From a checkpoint of a small transformer trained on Wikipedia: a variant of Adam for these matrices, 889M tokens.
MLP neurons of a small language model. Each row is named by its layer, matrix (down: output weights) and neuron, and shows model dimensions 192-383. Each number is 500 + 25 x the weight over its row's rms, rounded and kept within 0 to 999. Numbers have three digits each. A neuron's up and down rows have the sign that makes its largest values positive.
After each neuron's rows, "raises" lists the tokens whose logits its output raises most directly, leaving later layers aside.

L3.down800:486454505450481490463466548509513456508532497485526513544464481526546535491503506529524462499507482479499527467513500505529544525502504524515511448546503458529512479522455461494489483446493484465530428510502518545533535505490533606461519492490556532519521456520527491553521521522484512535513487496480531524489510522506488514526503519511511493498521530495500512518484477530488508522516540533518499458436521468503525548467511492511505545482494495460524531485524500515458522462522501473516466499519478477452542453510480510506491522507509510510512499491493520530488489502517505479
raises: " into", " his", " out", " them", " down"

L6.down1815:478468530514495504515519496509521532485526455480514498489515484508479508515545489467481562517494492534523478491486545476486472481498452492446468471528547472500520507497494509550475485524500482477499516519504524507452503528519520562431530480511523494465508455528529513494545538532511493515525507480540537509512507497472568477498525501514493516453461497507495505539500472534493484516541507471486484482497466500466527500499482492536502553490517506441501541445475495459494523482482485448487516500473511427511505504529491525551489511479499452464488552510511497552466446524481477506
raises: "hip", "'", "’", " were", "ide"

L3.down542:495507474476499511507496491496505477495498487447493528485462539516507464521482484531546514504517542517514526513502466515486532509533543464517485446500500487471484480489541485473469550430479470484499462523533500515508517454522483435486510494472481490464458503496485497482492512502558544507487468484524522465494513504521454522498466486555483526518461500484546542507483466473530523543505489540530524522560545476485531481516512521489486492496530514484502517485481513481519486512490474493515476514481463459513419485567506524483526535471505473457504516491480494529505507522509549455
raises: "ich", "ong", "ig", "ee", "och"

L6.down175:499487484517501500488525516498523530539470507512503449531506512474513527503513514491489464490511478530511503546511485445596514474516491494500499485471502480515494454463470493522527531531532547442510464518535546499480506493496467517521515528512493511487511530494455501513532476516475471514481515469486467495506496509502499488493528504509480502518506530472485523503485496526479513522492511510444498522497473513539527442489466564508460524449499515500480522474493514522524485482559488500469491454469507496507555546494522498479471521528560508475504506533523453540545482509506485479
raises: "4", "5", "8", "6", "9"

L6.down1087:521490486506512439496442516505544453528483460502497518489486536487476487498517478515493496517510480492532534541480545532506527540449473456484488501469477480487495473470449506484479491508479504510530463527475481453521525460474492471493547484477506525538516505474522486455469453500518481493516502500458527537514512483513539498508514483478498500489501460497528515475512492527493497480548513451520485540490536508495488498485459572519516469502542495478468475475504514489526503520515504478539476466502469484520449506496505516483478520517499494505534442479489525530518489515551489453
raises: "ated", "ation", "ating", "ate", "ations"

L5.down1759:545507490481515525516527489546492489456487560500446488476492453481522488494494464498487491471514498510530506553516499477533455488511458535475505483473505483463501495487471474523486522512490492540485525518518486548527503488506447488495512503485492459505515513545447502494513500512509507524514476496491560507518515522484501534472497482528468449476495503527500503471476496545513464531556477482484494475486543493480477520518490489486467479461509500552524530575495497470487505491495534478477489553536511468457505488484471492472461467529463499453492520539496465478502514521463513519
raises: "ors", "or", "pl", "ment", "ft"

L3.down1607:495546476500488474487516494514519475565470496537508496520546460464469513524470461525491521514470479524499525500514501519496467526562475505494527468502494503490536461463504478504501495487477496523515526515507462492561471504488554527471500542471514489529496458521488488537500504510470539486505533509516550504477516483503491516550473516522565492499481498494519548491538485514489499486531522508434490508501494499495481476496493490516488505475537515497470481506487510445479515511508501528502449490519520501497570515485486513522450524533500449497548520487486500516539502500508491486
raises: "ally", "hel", "est", "her", "enz"

L3.down1330:476491477492506493506521459525466520478485494490473445522509513487509482502519507506514538497508514490503497460515501515480499501531468483533463551506502479520520500476546468472471522551458502520518517509522483482551505492492520462509488490496528494467478487493482506503530555537482527467484489504544494481499509462496507470514491524508464495547457524469490575502486463493469464512496481452489473535499463471525520505526526499491534521481501521460481459474492522511471502484478494490482510479467528505509511482487503473419532471477483482503511503546531551499463470487532515515
raises: "iv", "ret", "han", "res", "hi"